Weights of a small GPT-style language model, trained from scratch on English Wikipedia: LayerNorm before each block.
MLP neurons of a small language model. Each row is named by its layer, matrix (gate and up: input weights) and neuron, and shows model dimensions 48-175. Each number is 200 + 40 x the weight over its row's rms, rounded and kept within 0 to 999. A neuron's up and down rows have the sign that makes its largest values positive.
After each neuron's rows, "fires after" lists the tokens most often just before its 100 highest values on Wikipedia text that the model never trained on. A number after a token or word is its count.

L3.gate407,285,208,156,217,278,168,177,198,255,145,247,195,225,177,227,258,204,226,300,191,231,127,145,98,275,234,249,191,194,201,193,187,186,148,183,250,268,138,184,192,208,262,202,201,141,193,129,227,262,190,102,162,220,206,204,161,225,193,181,206,159,204,140,199,167,197,211,217,267,218,204,201,265,182,196,205,221,239,257,191,199,221,194,244,181,146,134,209,298,156,139,218,210,225,264,254,242,220,184,224,179,178,216,227,158,179,156,304,192,145,215,171,216,137,140,221,240,135,205,221,199,237,215,149,220,251,190,203
L3.up407,257,170,159,272,168,195,178,190,222,189,175,206,214,245,190,188,245,222,262,190,246,196,142,110,230,179,157,163,121,184,192,208,190,108,209,247,281,217,195,187,166,214,204,194,169,234,184,163,182,193,142,209,233,154,159,162,211,296,159,206,182,131,209,238,202,277,186,175,262,271,232,171,221,226,237,195,208,207,250,154,229,164,177,194,221,144,169,263,298,144,155,175,158,284,224,207,247,224,211,191,201,195,222,149,233,174,227,235,179,137,192,145,196,141,161,173,162,140,262,181,261,259,249,190,276,202,119,149
fires after: " a" 49, " A" 29, " The" 7, "The" 4, "u" 4

L3.gate274,189,290,189,249,219,188,231,69,268,244,203,226,211,173,185,197,165,174,166,151,281,288,238,213,151,214,191,142,180,197,193,214,204,215,200,201,212,194,194,175,231,184,234,263,211,199,206,165,226,236,232,175,238,129,152,162,179,206,202,262,190,211,223,182,288,246,220,239,213,193,198,232,205,143,178,240,270,215,258,153,137,168,232,222,225,174,165,268,78,205,150,239,170,225,223,172,217,237,166,228,146,240,171,267,154,255,126,161,182,268,228,218,182,182,219,172,222,192,138,188,217,183,162,244,198,200,215,205
L3.up274,103,179,205,179,272,164,206,152,171,163,237,183,168,176,228,215,177,171,281,198,176,193,247,257,255,238,276,306,223,208,225,165,174,196,255,193,237,180,170,245,179,230,153,199,202,195,231,147,189,198,286,217,253,198,208,166,145,213,182,193,247,174,142,91,212,169,189,232,143,209,197,223,270,209,227,240,214,214,270,207,202,194,216,130,244,193,142,200,184,217,233,168,211,168,223,179,226,203,176,194,219,148,252,199,240,182,217,183,191,193,137,236,279,248,234,163,118,107,162,192,242,211,184,207,196,137,179,155
fires after: " H" 23, " Ab" 9, " ab" 8, "h" 7, " t" 6, " T" 6

L3.gate498,195,195,125,166,216,192,174,150,172,219,199,148,193,179,216,234,259,187,155,134,166,183,207,255,189,129,222,196,188,155,224,249,223,191,169,235,286,135,258,169,133,228,175,169,145,268,178,175,231,157,217,206,187,213,316,280,264,235,161,180,242,201,245,229,146,205,244,258,245,242,242,182,191,214,198,144,200,147,220,152,199,194,217,199,213,206,165,146,208,273,211,217,179,203,162,176,233,175,210,197,132,223,144,192,190,274,205,220,159,130,190,230,190,212,164,155,136,221,128,262,203,202,294,222,206,174,196,270
L3.up498,199,186,171,178,133,216,220,211,281,213,144,218,293,205,248,228,214,176,247,137,126,192,192,220,223,173,210,222,155,227,305,199,176,204,167,199,174,131,167,220,229,189,302,224,184,187,278,151,181,220,129,223,190,203,205,199,196,206,254,251,199,212,173,197,176,212,229,160,148,135,136,239,151,234,189,286,285,171,133,174,235,151,269,258,225,235,169,284,198,150,230,106,189,211,222,190,156,204,158,186,172,254,144,190,188,173,175,192,139,235,198,242,209,173,210,137,237,166,213,178,215,207,225,203,189,220,169,170
fires after: "it" 19, "-" 8, "urr" 7, " ac" 6, "c" 6, "ed" 5

L6.gate107,138,185,154,166,191,212,164,212,200,178,213,227,175,202,239,206,273,183,207,201,235,199,243,105,179,170,175,270,284,203,237,160,251,233,256,278,178,247,190,213,225,228,233,173,178,155,219,247,177,181,155,195,223,231,181,213,171,210,116,244,219,192,180,227,179,278,307,113,223,238,226,220,184,150,195,188,140,244,228,173,226,249,158,115,162,226,211,289,154,131,204,177,200,222,203,226,203,189,132,237,184,183,162,201,188,199,174,72,166,162,231,212,210,192,164,275,219,223,158,171,196,208,234,179,237,222,164,188
L6.up107,228,177,150,197,190,199,259,281,209,181,176,196,204,215,149,189,140,149,257,204,242,141,243,162,144,171,245,198,254,218,245,198,157,245,157,135,150,193,183,200,225,278,140,190,181,259,205,120,182,164,197,272,205,200,204,202,213,176,207,247,223,247,93,193,216,201,252,234,175,158,144,217,287,133,159,259,244,190,265,221,182,267,188,202,198,203,213,262,176,188,188,260,163,227,142,212,211,183,101,175,258,244,258,192,226,215,253,175,204,148,162,168,152,235,206,235,134,247,185,160,224,220,164,123,218,147,182,240
fires after: "m" 24, " m" 15, "%" 14, "anc" 5, "iss" 5

L4.gate352,186,236,254,116,211,140,236,229,215,162,232,191,219,172,195,97,159,214,230,160,225,173,246,179,157,242,165,231,148,181,191,229,194,159,216,146,189,224,193,211,136,230,242,204,233,261,156,185,195,174,166,208,247,141,195,175,292,259,210,248,172,210,286,181,247,231,225,226,172,248,205,175,191,218,180,205,167,95,210,237,197,208,208,149,181,162,200,217,178,125,263,274,89,180,179,187,220,275,182,203,279,257,253,169,170,268,227,220,213,215,250,212,181,189,106,171,256,214,159,203,192,281,181,126,220,211,180,166
L4.up352,198,231,245,158,196,192,194,255,143,219,221,197,223,178,198,232,142,202,159,209,190,232,198,111,150,216,151,167,194,202,166,171,230,193,202,129,171,113,193,183,221,233,233,224,159,221,187,182,291,174,155,277,166,208,257,259,169,181,192,235,210,136,239,207,170,193,282,270,215,240,228,176,146,189,187,170,224,236,210,204,192,160,268,185,200,144,202,224,138,202,293,277,140,262,211,184,176,213,190,202,163,284,235,194,156,222,197,137,191,220,193,219,101,245,226,260,260,246,176,193,168,228,223,136,184,187,261,233
fires after: " " 47, " un" 7, " (" 6, "un" 4

L4.gate44,244,185,206,180,205,215,170,201,226,164,238,216,154,202,238,180,215,172,187,262,221,258,202,208,242,111,193,190,167,188,195,103,217,203,254,229,222,198,276,229,172,120,209,212,273,169,173,214,262,191,128,210,122,241,195,261,130,207,224,246,140,185,208,196,198,286,212,184,201,201,136,218,196,175,203,186,200,195,188,205,168,288,221,192,238,155,221,190,219,159,175,207,168,216,205,230,223,274,232,170,175,179,127,139,254,178,238,231,274,153,204,240,216,261,161,126,290,122,189,98,196,191,143,215,166,184,285,197
L4.up44,171,195,172,167,144,257,161,147,201,219,220,237,241,196,244,162,234,195,264,201,173,233,170,191,226,206,197,196,237,221,181,250,235,249,151,244,224,246,211,156,219,120,183,247,198,174,196,167,207,245,117,142,214,234,225,93,145,235,234,193,187,192,213,180,250,205,205,151,163,179,210,202,229,192,281,188,238,177,137,213,186,202,175,185,287,149,206,167,268,205,240,182,165,199,250,237,169,211,158,192,230,240,206,166,271,164,213,210,186,130,176,212,183,221,231,176,195,166,237,133,182,223,222,186,211,198,213,202
fires after: " d" 21, " D" 21, " S" 16

L4.gate111,215,213,245,200,214,235,198,253,234,160,191,187,185,230,255,97,172,193,186,197,185,78,163,189,227,290,226,230,245,223,236,164,156,175,210,216,185,193,221,222,220,154,240,180,103,157,198,218,235,190,180,139,202,165,210,137,207,267,184,264,237,275,231,184,167,126,160,202,164,190,231,180,212,231,206,137,204,148,207,184,220,190,150,166,205,187,151,170,230,48,194,168,172,126,201,230,260,201,156,259,229,148,239,189,123,229,253,228,218,176,255,186,233,229,219,223,298,134,200,215,232,190,227,220,145,241,204,174
L4.up111,197,223,258,137,212,210,205,193,132,227,160,254,237,258,248,156,225,151,182,176,195,191,177,192,166,206,187,209,101,175,298,182,167,164,258,251,300,200,154,249,264,183,227,200,210,144,181,227,218,234,104,236,204,208,170,197,165,226,168,209,331,174,272,166,158,156,179,145,194,234,211,175,280,300,184,192,152,140,201,176,226,185,195,115,247,110,205,176,118,221,148,271,203,201,211,238,251,174,195,189,218,140,183,147,254,213,232,242,245,198,156,223,231,239,249,206,206,217,173,196,219,179,198,132,210,156,174,232
fires after: " s" 20, " S" 14, "A" 10, "s" 8, "ig" 6

L3.gate66,154,179,212,157,253,214,199,161,126,148,223,119,197,135,193,204,202,253,211,132,172,262,215,251,217,214,187,183,178,192,167,181,203,109,195,213,258,256,135,193,165,138,159,250,230,146,220,221,169,190,198,192,204,221,245,239,149,239,228,186,128,179,173,200,195,165,165,243,234,203,231,302,176,216,162,167,190,181,226,108,291,192,204,227,130,246,166,135,229,226,277,181,149,212,173,225,249,178,240,273,194,167,177,175,165,101,229,212,173,210,185,255,123,273,197,239,244,242,197,159,209,211,226,207,190,230,139,150
L3.up66,233,208,190,155,258,206,174,210,211,207,268,181,219,169,233,181,132,192,242,176,166,199,264,189,251,217,199,193,166,242,182,271,189,146,171,249,193,259,184,186,237,199,124,222,209,196,208,210,159,185,201,251,222,262,315,239,126,232,226,181,97,205,161,167,204,266,239,217,191,196,190,283,173,169,194,224,202,204,215,130,261,123,164,78,150,228,174,206,209,203,241,152,164,217,198,189,169,201,256,215,222,190,205,230,229,165,200,165,203,265,214,255,173,217,169,223,206,223,248,154,165,180,226,163,125,156,114,196
fires after: " th" 13, "b" 11, "c" 10, "th" 9, "ol" 9, "s" 9

L2.gate157,216,233,196,179,157,151,306,222,145,222,193,179,199,160,210,114,184,220,194,217,178,158,239,175,194,145,119,258,233,189,202,205,180,204,144,259,238,163,219,266,114,225,168,207,207,179,162,191,246,227,254,156,221,185,177,200,174,244,205,205,122,191,196,232,228,244,169,223,226,144,217,200,117,112,239,175,214,136,164,237,205,217,188,210,214,244,162,249,224,210,176,205,169,257,187,195,103,198,158,177,180,183,259,254,241,150,204,191,176,266,150,187,260,166,197,194,171,239,196,204,239,186,218,241,215,188,215,213
L2.up157,226,230,211,156,109,198,227,145,218,186,180,223,136,107,183,198,153,236,160,157,225,150,161,140,242,167,228,184,162,180,200,197,208,262,157,201,187,229,181,228,190,166,185,274,239,205,210,235,264,197,163,185,285,222,261,238,210,191,177,178,265,223,175,187,129,195,170,230,241,188,180,155,180,198,154,188,246,222,219,135,187,252,287,147,215,200,225,266,224,148,158,202,186,191,194,275,182,202,219,172,231,231,205,225,180,186,214,260,187,244,252,219,232,171,297,164,163,224,176,194,220,144,162,190,133,227,179,226
fires after: " M" 25, " N" 13, "|" 10, " P" 9, "k" 5

L2.gate46,205,162,189,130,205,208,203,180,241,223,211,214,276,247,245,181,151,162,181,178,233,168,172,212,252,252,209,262,268,174,205,157,181,231,165,229,298,167,206,160,225,245,300,247,203,175,246,233,233,227,142,146,188,215,287,166,242,290,164,190,202,188,205,164,182,149,251,262,219,191,162,197,145,139,173,175,196,318,183,247,213,185,120,153,205,195,202,111,176,184,179,131,262,219,190,267,245,213,273,185,231,211,223,159,276,127,171,241,161,181,179,138,225,267,242,156,192,208,223,162,247,203,188,143,200,153,142,217
L2.up46,197,177,210,201,163,225,240,219,211,191,254,150,154,179,170,157,117,190,273,212,151,239,170,122,239,175,197,219,180,188,233,164,213,225,191,238,241,126,94,238,262,222,251,182,254,260,203,227,184,234,224,216,157,209,263,185,241,216,134,231,230,182,136,250,256,170,235,200,194,166,161,191,243,137,159,251,185,252,234,193,210,225,212,256,219,172,245,199,215,158,225,124,215,269,220,216,176,190,305,242,179,170,163,210,160,165,246,140,161,152,175,224,135,236,193,202,217,194,214,197,202,217,243,146,197,184,191,175
fires after: " sp" 25, " s" 12, " occ" 9, "a" 9, " st" 6, "ost" 5

L2.gate79,198,228,184,182,239,226,201,205,179,108,214,219,135,258,208,234,198,154,186,237,238,204,213,181,146,230,192,210,266,254,254,146,197,184,168,157,134,210,228,164,130,118,186,157,186,178,264,188,267,233,195,243,118,244,292,220,172,125,184,148,178,232,222,155,263,215,178,201,243,195,204,226,152,178,173,287,200,236,194,169,266,202,192,200,194,224,249,181,201,194,244,218,127,195,211,238,236,181,262,213,197,293,193,198,136,150,211,237,210,202,179,161,181,254,176,190,187,197,156,208,136,228,131,130,229,199,204,200
L2.up79,222,268,205,215,278,183,333,129,204,192,208,138,245,129,214,198,219,194,252,167,238,198,213,239,280,162,198,149,200,240,265,117,169,238,198,206,200,240,185,254,236,174,116,192,236,152,263,205,235,268,210,262,127,238,219,241,156,165,208,195,172,115,173,130,246,230,185,218,205,203,155,271,137,183,237,260,280,233,207,281,223,217,249,185,207,109,219,214,250,203,179,201,165,190,122,210,202,177,213,129,190,218,183,176,133,188,200,168,242,250,255,186,196,197,173,197,144,158,233,143,154,149,215,133,212,163,212,200
fires after: "ex" 15, " B" 15, " c" 14, " En" 8

L3.gate256,171,198,159,211,173,194,189,224,288,251,180,143,236,239,232,241,233,208,227,177,188,169,219,142,242,204,197,211,182,263,205,268,224,157,241,169,193,230,101,146,252,218,233,206,132,253,146,205,225,178,135,242,228,182,193,230,184,211,235,197,239,195,160,202,132,234,205,270,218,164,128,149,130,199,186,230,167,210,278,219,199,181,313,119,147,252,165,207,231,167,197,229,214,151,212,225,165,221,239,130,180,170,250,223,264,155,193,217,200,251,190,225,231,233,201,256,149,236,185,133,161,157,268,183,204,173,179,209
L3.up256,204,187,195,208,217,220,212,172,178,238,185,287,137,211,160,211,178,158,229,151,240,197,218,165,262,237,230,301,186,235,209,235,88,201,191,236,218,118,201,191,281,202,258,196,217,262,272,174,207,198,205,177,197,237,157,237,108,162,181,116,271,210,142,151,179,181,231,167,227,228,198,192,160,191,212,184,196,233,155,164,180,218,220,163,200,171,188,201,222,146,198,256,210,167,264,255,227,154,154,243,198,215,239,246,221,183,216,162,134,213,172,301,211,229,159,250,177,232,219,129,178,183,232,211,222,225,181,264
fires after: " O" 27, " T" 20, " M" 17, "O" 9, " bro" 7, "ing" 4

L6.gate345,248,249,207,219,283,215,240,156,216,170,200,195,191,238,263,170,254,131,215,236,157,227,167,218,173,146,186,234,237,192,162,213,218,155,217,268,178,145,168,283,196,210,203,229,181,185,258,167,259,193,225,155,177,245,199,184,109,218,209,176,188,262,192,177,138,181,144,229,198,220,190,102,176,133,224,158,189,196,195,201,181,151,117,197,222,113,197,198,150,185,148,203,188,254,220,210,224,200,161,180,226,182,238,255,155,208,223,247,183,258,229,203,207,202,230,189,252,173,159,199,209,218,221,184,202,97,226,212
L6.up345,161,204,201,165,163,205,263,210,155,261,161,220,129,199,199,235,254,204,201,195,233,280,251,190,261,166,204,158,278,89,193,312,208,218,177,178,268,235,167,222,192,121,216,210,182,243,206,189,162,186,231,189,153,230,234,228,200,145,223,192,174,191,172,112,176,200,237,228,183,242,229,184,172,217,218,177,182,174,114,184,216,229,197,188,218,178,230,179,283,172,211,178,171,157,218,173,237,199,189,285,200,139,201,186,184,195,297,238,210,169,205,181,203,189,188,261,238,194,238,155,220,203,230,205,217,147,189,216
fires after: " " 21, "19" 17, "20" 8, " S" 7

L4.gate197,220,238,171,152,177,186,253,195,141,228,285,202,165,161,159,297,158,186,166,187,191,242,253,147,185,224,197,192,169,218,245,170,217,232,148,131,178,254,236,239,221,180,203,178,201,255,234,113,286,206,239,239,204,145,103,204,204,236,160,151,193,246,253,219,235,232,226,160,167,171,194,191,160,162,211,194,260,272,252,200,225,236,180,227,188,172,210,231,152,204,147,227,220,145,229,283,207,216,191,203,125,195,267,201,128,264,143,281,233,239,233,178,226,159,214,181,196,204,213,192,218,184,188,204,181,208,138,189
L4.up197,209,256,227,128,233,227,305,156,119,151,233,182,155,162,237,199,206,206,217,151,166,193,262,192,137,196,146,242,180,211,203,160,210,232,162,182,260,203,159,236,189,233,95,176,256,248,288,210,200,153,203,247,230,198,160,146,145,224,215,190,190,174,246,183,201,209,141,194,204,172,287,200,154,261,238,196,209,311,283,181,223,253,255,250,134,194,252,139,154,180,168,150,210,172,196,206,217,207,238,136,185,192,268,267,187,226,127,181,172,197,244,277,211,194,264,167,169,179,192,202,215,233,216,190,237,220,163,157
fires after: " T" 30, " t" 21, " f" 11, " I" 10, " N" 5

L10.gate273,215,226,145,237,198,196,227,184,89,189,273,147,280,163,243,168,211,243,209,179,185,145,175,193,163,189,186,221,134,193,215,164,161,317,242,281,231,265,188,217,132,204,138,240,270,250,227,247,208,235,170,164,199,117,238,202,165,121,192,266,147,208,213,194,203,170,194,244,218,200,121,232,198,205,207,174,216,248,222,266,188,223,237,216,107,196,220,180,217,163,197,147,168,233,203,182,134,222,193,150,109,159,138,303,244,188,188,253,228,206,96,183,214,206,137,196,216,173,237,221,202,123,160,191,223,133,212,262
L10.up273,176,171,186,191,198,232,205,244,181,145,235,221,175,220,157,187,231,265,194,269,128,180,259,209,118,132,223,207,200,177,184,181,243,244,186,216,172,291,253,183,195,140,198,216,208,202,147,254,242,225,170,181,149,211,233,207,248,215,213,156,229,153,194,196,229,161,178,208,133,199,148,200,202,176,167,138,182,214,220,235,182,217,294,211,197,185,204,222,217,163,111,195,177,164,171,212,222,146,202,194,182,234,149,194,168,219,164,194,183,202,248,230,243,235,186,222,208,239,211,157,204,222,219,126,220,87,154,238
fires after: " M" 14, " G" 9, " D" 9, ")" 7, " N" 6, " C" 6

L4.gate244,144,217,131,158,186,251,152,164,232,274,234,202,232,215,192,132,211,268,267,253,131,184,156,148,125,123,182,222,187,205,253,191,238,166,232,228,215,130,236,223,222,242,228,213,172,204,211,177,183,204,149,270,189,243,199,262,219,197,218,246,226,213,203,191,151,191,233,141,217,209,231,254,155,136,196,217,171,140,201,197,214,237,231,224,135,245,180,238,252,145,227,123,223,182,202,179,218,212,198,202,158,320,225,247,205,246,246,190,204,130,165,181,172,206,203,219,115,243,196,169,183,179,205,215,232,284,190,141
L4.up244,187,238,176,178,105,207,182,208,217,150,220,207,150,172,134,161,196,233,165,204,247,163,194,215,203,198,176,236,122,245,237,233,216,125,181,182,169,163,153,229,211,193,238,188,249,177,197,173,240,217,165,146,179,167,142,215,213,170,241,250,249,162,161,169,162,165,275,204,175,187,168,199,248,239,194,219,221,250,291,128,182,139,239,260,275,188,133,209,274,179,197,184,224,167,196,222,200,225,254,83,265,174,179,163,151,155,137,181,207,222,123,229,158,198,200,288,202,214,230,189,143,229,139,203,215,274,262,159
fires after: " B" 14, " m" 11, "m" 10, "om" 8, "ach" 6, "b" 6

L2.gate297,261,213,225,209,235,107,235,129,214,171,190,233,199,212,176,204,214,188,252,197,259,253,145,191,209,226,202,190,196,212,177,121,187,163,205,312,232,279,251,209,203,177,227,207,179,242,235,199,190,177,149,122,262,234,260,171,186,223,228,220,164,198,210,169,264,186,175,146,227,185,189,230,231,266,218,253,207,224,234,177,259,166,186,196,158,226,214,163,213,289,132,154,114,258,174,165,210,184,174,112,174,237,166,174,168,208,228,190,233,222,183,212,209,149,216,146,149,177,151,188,142,144,215,133,191,182,193,203
L2.up297,217,219,230,218,270,129,186,113,233,170,229,229,229,257,188,252,186,165,245,166,220,241,252,191,205,211,235,161,239,197,228,132,243,133,248,300,232,170,164,197,267,212,226,196,237,232,237,162,156,195,173,167,160,243,227,124,185,148,209,134,165,201,162,159,284,193,207,249,225,185,250,214,197,265,220,165,220,250,195,169,219,155,142,200,156,210,236,197,202,299,159,145,179,267,179,131,224,219,181,173,196,208,152,210,215,180,149,216,145,126,192,224,168,214,205,183,192,128,206,185,164,174,203,168,217,208,177,204
fires after: " C" 17, " h" 12, " c" 10, " H" 8, " B" 7

L7.gate13,255,286,263,251,195,195,169,262,147,187,145,219,217,146,231,190,169,195,222,178,191,182,168,244,198,149,160,172,206,286,244,125,196,142,193,170,171,256,182,174,223,206,181,186,138,144,143,178,227,240,174,192,187,224,261,185,235,154,217,226,143,182,202,221,227,212,224,107,218,254,198,190,258,184,157,157,215,142,203,202,263,153,187,272,251,186,279,234,212,159,174,138,268,240,212,174,240,158,181,178,228,139,156,224,142,132,167,183,273,111,142,228,241,156,199,165,182,250,209,177,180,223,245,272,236,180,152,159
L7.up13,192,245,210,145,208,179,202,218,196,215,52,141,152,200,216,214,195,212,197,249,220,138,160,161,247,257,235,126,280,165,186,134,188,139,196,194,149,235,227,200,242,154,202,175,199,225,228,185,172,192,162,183,143,240,140,238,219,225,136,263,181,158,157,189,259,226,270,175,140,232,207,228,175,226,248,178,231,220,259,169,198,200,200,268,194,137,148,262,249,146,178,147,227,207,169,148,194,162,177,211,227,163,144,163,160,214,109,150,149,209,167,242,147,239,229,180,220,168,171,222,206,241,163,241,154,231,256,287
fires after: " (" 23, " " 19, "," 12, " and" 7, " |" 5

L10.gate402,197,205,205,207,206,233,178,234,186,235,211,204,252,197,104,171,183,221,126,184,275,233,209,234,179,123,190,218,208,158,191,200,244,232,207,220,170,202,227,198,186,140,238,180,185,133,221,221,168,238,144,273,240,121,223,244,151,178,111,198,117,231,187,205,174,220,239,201,132,281,214,153,180,217,247,243,148,210,178,217,194,220,193,165,162,182,164,118,174,244,199,201,175,216,157,200,167,180,244,251,271,192,221,210,150,225,197,259,206,126,186,250,188,202,122,218,238,244,213,168,222,149,211,194,250,196,279,187
L10.up402,251,192,220,249,147,254,148,219,250,216,220,174,159,140,226,238,253,236,215,173,156,183,202,87,225,267,203,111,214,141,183,229,202,150,233,240,225,261,170,160,190,246,150,174,244,175,192,256,227,186,233,196,237,249,196,183,178,209,201,205,243,191,269,162,192,232,223,231,262,229,186,123,213,222,231,203,130,214,262,191,243,191,262,153,195,169,110,262,248,213,140,188,196,259,226,201,172,135,164,157,179,190,176,198,222,202,163,216,220,221,215,212,208,168,131,185,260,219,251,109,234,223,250,249,267,215,233,225
fires after: "." 46, "," 8, ":" 4, " was" 4, " and" 4

L4.gate41,170,197,205,231,157,156,213,171,212,165,215,258,219,167,242,156,194,260,227,174,213,205,201,108,182,254,206,183,148,224,96,156,148,215,212,125,192,146,238,151,231,173,140,230,223,252,209,173,208,249,157,149,188,173,250,188,237,294,233,207,133,157,221,252,183,237,211,225,140,232,238,200,302,195,161,190,142,163,229,243,179,257,218,279,130,247,193,245,154,244,237,179,156,266,245,197,242,176,229,146,166,194,211,235,163,261,191,271,240,197,235,222,224,211,176,198,168,158,135,199,214,207,239,178,256,195,196,162
L4.up41,177,215,211,197,160,170,144,232,205,225,257,239,233,186,270,230,257,212,297,170,222,216,237,152,190,120,198,131,178,186,135,201,163,223,181,150,312,129,167,239,280,190,205,247,223,247,157,155,210,212,183,200,201,216,261,208,175,197,252,181,209,145,172,227,195,294,232,206,204,161,247,223,152,161,212,203,246,192,192,206,150,201,223,189,214,203,228,277,156,221,166,213,180,210,199,239,231,252,214,131,91,211,234,183,177,213,215,267,140,153,130,161,201,211,151,247,134,112,189,206,185,203,213,234,241,226,150,145
fires after: " " 95

L2.gate315,195,193,258,316,226,170,290,198,132,240,110,176,182,162,230,166,225,163,123,251,242,198,230,150,196,223,250,222,133,248,297,178,283,118,250,160,208,246,218,186,233,238,227,214,120,232,157,210,182,188,223,215,277,161,98,232,169,229,208,184,206,167,191,219,237,186,228,201,172,224,203,227,236,169,154,258,308,274,245,234,150,186,135,173,189,221,231,216,152,205,203,212,250,141,186,242,179,167,198,176,156,151,175,133,197,155,185,171,228,212,255,183,178,218,212,208,194,165,173,163,196,214,221,214,227,195,209,202
L2.up315,257,196,222,203,223,131,259,186,219,225,244,234,170,230,166,164,155,239,236,216,223,213,219,163,221,229,226,250,255,243,219,119,155,214,224,210,191,253,153,217,246,240,160,220,243,227,203,214,189,238,132,224,173,177,109,211,131,203,217,193,263,250,223,220,123,187,275,211,277,168,170,293,181,134,87,283,202,160,252,166,223,254,195,189,218,221,199,216,187,219,250,164,200,163,252,147,138,255,266,157,216,157,252,157,175,199,164,186,167,164,195,204,226,191,173,175,173,200,161,155,207,296,133,201,166,207,253,158
fires after: " T" 29, " t" 27, " writ" 7, " acc" 6, " K" 6

L3.gate271,234,170,203,273,232,249,247,121,234,107,162,256,259,211,209,189,236,184,200,142,194,159,205,205,225,155,155,196,222,117,185,200,138,224,228,174,232,174,264,130,253,248,178,220,226,252,255,203,162,208,152,207,196,204,138,134,172,223,227,225,163,162,196,202,227,175,256,219,142,171,237,189,255,225,190,217,156,189,213,231,233,140,222,256,263,210,217,204,159,237,168,147,158,188,219,219,156,202,136,234,264,199,137,203,201,223,141,207,201,258,200,146,253,299,195,249,257,220,197,235,201,160,238,173,165,219,116,141
L3.up271,176,196,154,176,232,247,197,143,186,181,148,232,239,123,171,190,213,153,224,208,178,162,251,259,221,198,198,273,192,125,144,183,151,286,235,219,218,200,178,164,206,268,199,272,244,204,214,176,197,239,146,129,147,205,241,179,224,175,219,266,196,201,187,212,179,178,209,186,152,201,161,223,206,256,256,248,191,194,176,129,237,129,214,121,158,213,153,238,160,311,187,217,210,185,233,279,170,200,177,178,203,132,184,192,183,249,175,211,218,257,239,148,294,220,186,257,248,257,226,220,201,144,283,161,158,193,194,189
fires after: "il" 14, "w" 11, "G" 10, "t" 9, "ad" 5, " cont" 5

L10.gate52,174,207,189,215,180,220,257,107,219,199,256,166,266,127,213,150,199,98,281,223,152,222,140,189,188,129,224,208,232,214,205,177,183,193,201,157,198,207,197,174,212,257,189,205,219,208,151,287,208,157,201,272,239,145,220,198,173,180,154,170,142,255,183,193,228,187,170,175,235,213,214,203,198,170,248,254,205,171,254,199,202,168,177,283,215,225,140,264,230,157,197,191,190,160,112,274,214,236,190,190,189,234,216,318,138,167,197,243,220,168,195,202,205,159,161,209,236,311,189,175,254,200,282,129,218,131,219,226
L10.up52,221,262,206,201,147,268,208,176,154,252,207,222,263,209,217,193,155,214,226,201,137,116,168,221,262,181,213,254,228,221,150,160,221,215,167,125,152,157,184,214,237,193,140,237,228,194,239,252,228,188,125,163,152,264,220,260,148,157,246,156,226,226,220,124,238,257,134,181,206,223,196,193,247,156,209,140,179,199,167,196,200,180,152,165,185,174,157,232,242,207,262,199,209,182,237,267,198,224,218,201,158,220,242,182,230,252,235,171,281,182,221,203,186,221,230,174,136,226,188,145,232,206,216,129,140,126,174,159
fires after: " |" 23, ":" 11, "-" 11, "|" 8

L4.gate82,224,162,208,155,225,226,270,241,144,154,290,232,211,185,150,247,185,305,211,211,211,160,163,185,239,222,196,269,200,175,224,214,223,148,111,261,196,184,147,135,212,274,241,222,160,220,177,219,275,196,236,145,230,270,123,235,203,216,234,206,133,234,168,209,214,216,192,212,222,191,171,181,211,260,256,158,227,214,263,160,175,223,287,239,161,208,169,175,225,191,182,209,212,184,157,161,183,190,155,194,216,190,210,199,145,209,153,236,203,195,154,141,183,201,228,195,209,222,133,208,195,157,301,203,257,271,200,223
L4.up82,161,238,260,155,262,299,210,224,220,161,216,230,176,119,227,242,227,173,222,201,207,210,135,152,192,219,100,194,193,204,242,112,149,170,186,173,199,198,293,189,199,232,156,199,196,231,215,186,237,170,261,113,202,242,204,189,225,204,197,272,174,163,184,192,204,215,187,199,267,216,133,179,176,169,215,178,266,150,264,181,188,226,187,200,166,230,253,155,240,222,140,169,249,206,210,193,257,241,119,177,235,238,217,138,191,201,190,224,189,147,245,211,215,191,242,205,190,136,156,198,160,198,274,271,270,165,254,235
fires after: ")" 20, "," 17, " the" 12, " The" 12, "The" 9, ")," 7

L10.gate228,186,212,202,264,180,245,265,138,230,239,190,194,252,262,174,151,232,242,118,190,224,150,167,213,165,283,212,153,204,278,223,225,235,223,115,170,198,252,236,108,192,187,197,217,152,141,160,193,202,269,169,215,184,217,177,215,185,170,224,183,147,225,186,194,212,152,254,170,177,255,216,167,211,193,177,204,214,194,263,244,202,146,144,190,165,227,175,193,179,211,237,176,194,247,271,230,191,152,210,238,224,172,216,177,184,200,168,217,267,177,156,252,177,204,180,177,202,261,201,112,271,239,174,193,179,161,291,177
L10.up228,202,154,235,246,110,238,231,168,182,219,211,142,179,202,205,140,212,179,182,207,145,202,213,210,293,214,170,243,166,195,195,189,123,199,188,146,235,198,155,169,141,226,214,196,138,99,195,215,239,251,218,189,214,308,100,258,150,134,206,189,114,248,191,194,294,198,280,236,156,210,238,220,137,298,211,203,213,186,176,241,184,203,143,243,184,244,151,186,235,148,305,237,158,231,213,158,174,232,188,204,138,194,188,189,194,260,198,188,221,232,225,246,240,184,213,107,199,155,167,182,135,250,215,185,226,138,205,182
fires after: " |" 30, "," 22, "-" 12, " and" 12